MLP neurons of a small language model. Each row is named by its layer, matrix (up: input weights; down: output weights) and neuron, and shows model dimensions 80-143. Each number is 200 + 30 x the weight over its row's rms, rounded and kept within 0 to 999.
After each neuron's rows, "fires on" lists the tokens most often at its 100 highest values on Wikipedia text that the model never trained on. A number after a token or word is its count.

L9.up47,195,179,170,154,193,242,178,182,205,213,161,228,268,188,196,224,240,166,203,220,202,189,180,193,199,157,121,169,202,218,186,154,178,191,179,197,202,185,201,200,181,248,214,160,201,211,118,173,195,208,232,204,215,180,185,235,190,236,166,238,100,180,201,180
L9.down47,186,202,159,227,175,146,216,214,172,212,220,247,150,199,194,158,200,172,237,214,210,162,232,175,142,271,172,231,179,201,147,186,206,178,202,212,227,203,232,227,184,251,217,172,191,240,167,205,203,209,176,154,143,213,162,189,248,158,245,229,242,201,250,190
fires on: "p" 33, "m" 15, " ord" 6, "d" 5, "T" 5, "M" 5

L4.up502,202,197,207,242,142,157,187,213,135,175,267,194,248,198,205,232,199,173,169,222,194,172,121,251,226,193,238,274,216,215,187,163,232,229,189,206,236,218,221,248,194,197,232,160,162,221,195,169,203,166,130,231,196,175,213,218,253,232,235,197,162,210,189,204
L4.down502,181,153,244,205,216,210,184,220,203,189,202,222,196,251,206,213,213,223,247,216,210,173,237,213,172,200,193,211,186,248,251,229,190,155,217,172,175,272,157,168,187,175,237,212,228,234,215,210,223,161,206,177,220,229,195,164,193,188,174,204,170,170,217,231
fires on: " ar" 23, " char" 18, "″W" 13, " cour" 9, " eng" 6, "ile" 6

L6.up73,267,203,252,228,227,147,166,167,193,224,186,280,146,200,224,224,204,197,142,213,190,196,202,194,147,190,224,192,173,237,155,229,204,178,252,209,183,187,184,239,212,191,187,210,178,229,208,204,247,190,204,174,205,181,203,162,179,225,219,190,205,211,240,164
L6.down73,209,243,228,160,232,240,199,169,228,163,223,129,240,241,215,152,190,217,177,209,191,164,198,191,221,192,244,227,193,138,130,171,168,206,229,238,214,152,210,149,186,177,218,219,148,116,157,185,201,246,196,176,177,234,200,231,223,237,199,160,190,219,229,234
fires on: " in" 19, " for" 14, " cons" 12, " ins" 12, " int" 10, " reg" 4

L9.up68,192,170,172,214,158,217,183,221,177,177,201,253,228,193,178,215,231,197,209,172,149,229,191,171,185,194,153,223,137,226,209,184,224,154,278,228,190,216,226,213,148,151,154,180,243,251,209,189,222,226,208,225,242,216,188,229,162,226,145,194,142,173,232,206
L9.down68,228,165,257,223,221,173,167,203,205,172,225,237,216,162,232,231,161,186,212,212,173,191,164,179,188,207,191,189,222,180,186,212,215,171,223,222,236,201,241,251,210,193,155,243,211,202,185,170,241,181,219,188,166,178,154,167,183,219,156,228,191,169,195,191
fires on: " of" 30, "n" 7, " be" 7, "re" 6, " (" 6

L8.up362,170,159,238,182,156,180,185,149,240,194,199,226,177,176,146,257,232,187,196,206,201,254,185,278,192,195,233,211,207,170,205,210,262,218,242,236,242,178,205,217,164,205,232,140,206,166,133,202,221,162,191,242,195,208,278,205,264,263,194,139,200,143,219,228
L8.down362,185,286,173,221,191,174,190,166,149,164,161,179,236,202,237,243,173,236,280,179,244,241,222,159,206,184,167,230,140,222,198,204,174,190,206,165,194,227,215,152,215,187,249,214,198,221,196,245,170,198,217,246,200,193,183,203,153,108,172,205,234,154,199,173
fires on: " of" 44, " |" 11, ":" 9, " the" 9, "12" 4

L8.up582,231,220,192,241,220,174,213,208,231,212,163,237,198,161,183,233,177,127,195,203,169,192,186,158,215,165,229,177,154,266,183,174,194,192,216,238,160,200,222,218,157,195,153,218,199,255,145,176,251,208,209,164,216,198,189,192,178,278,209,220,140,223,220,216
L8.down582,178,232,202,172,226,189,230,187,179,201,209,164,167,237,219,268,219,280,196,146,221,235,199,208,202,198,203,196,232,158,206,223,188,146,233,146,196,179,168,192,215,176,215,197,194,187,239,189,220,216,178,213,165,186,163,194,202,159,197,226,280,184,202,199
fires on: "," 34, " in" 14, "ed" 12, " the" 10, " for" 7

L2.up107,197,159,172,185,193,192,146,205,173,211,216,170,224,225,167,196,194,154,200,220,240,171,203,196,238,144,264,182,217,213,178,133,235,191,224,232,193,194,216,250,257,186,220,173,221,167,204,175,216,180,133,236,265,158,182,224,180,195,185,194,196,227,220,204
L2.down107,184,220,177,183,221,158,187,216,200,201,257,194,195,267,235,205,181,221,214,166,216,192,202,206,232,262,181,190,172,240,213,203,150,211,187,254,214,193,157,199,153,156,151,221,208,201,166,192,219,182,187,153,250,236,249,180,204,178,200,258,212,162,192,210
fires on: "ou" 21, "ain" 18, "our" 11, "ile" 9, " cour" 9, "fer" 8

L2.up159,203,180,234,197,175,161,191,186,197,218,196,210,197,201,187,295,234,181,204,205,176,172,205,202,223,168,206,206,200,204,262,206,256,220,184,282,248,200,203,186,161,194,226,191,195,167,243,185,150,211,190,196,202,177,250,200,208,221,233,181,163,165,195,184
L2.down159,211,222,189,173,238,283,245,200,183,196,215,166,234,200,234,220,230,237,196,152,216,224,177,187,211,205,201,226,226,194,154,189,134,243,231,139,191,216,197,241,225,218,168,194,214,209,189,210,213,193,189,196,163,236,121,201,172,157,182,192,202,169,208,233
fires on: ":" 22, "16" 15, " |" 11, "." 9, "15" 7, "12" 6

L8.up180,230,210,233,228,147,238,195,137,187,277,201,172,236,129,196,214,227,166,222,204,125,187,221,147,159,220,193,210,182,175,209,115,185,214,232,208,238,195,201,195,221,230,190,171,230,208,200,165,151,156,224,204,144,193,189,256,198,193,161,214,154,159,163,217
L8.down180,175,209,205,221,144,143,194,186,242,264,189,179,228,211,183,186,237,223,155,214,192,224,184,165,130,223,243,242,231,147,159,240,164,218,202,291,232,185,206,148,231,200,197,212,161,204,156,198,231,171,214,156,183,250,212,196,247,218,250,214,142,186,169,203
fires on: "m" 26, "g" 8, "in" 7, "n" 5, " |" 5, "M" 4

L8.up221,187,174,168,209,149,232,194,166,188,187,202,230,258,175,148,219,234,180,230,204,220,169,195,191,174,175,214,208,152,201,180,204,202,195,222,164,217,200,176,283,181,251,219,171,244,209,189,169,193,190,181,273,190,213,218,175,129,236,157,213,231,191,194,178
L8.down221,171,148,158,232,219,182,208,249,208,163,228,219,163,161,213,233,222,172,217,206,204,178,153,179,203,116,162,184,173,186,172,166,219,197,190,200,174,206,243,250,165,188,148,199,183,218,202,219,208,220,242,187,201,192,209,160,204,179,161,157,198,197,172,202
fires on: " of" 31, " w" 10, " to" 10, "'" 9, "n" 5, "we" 5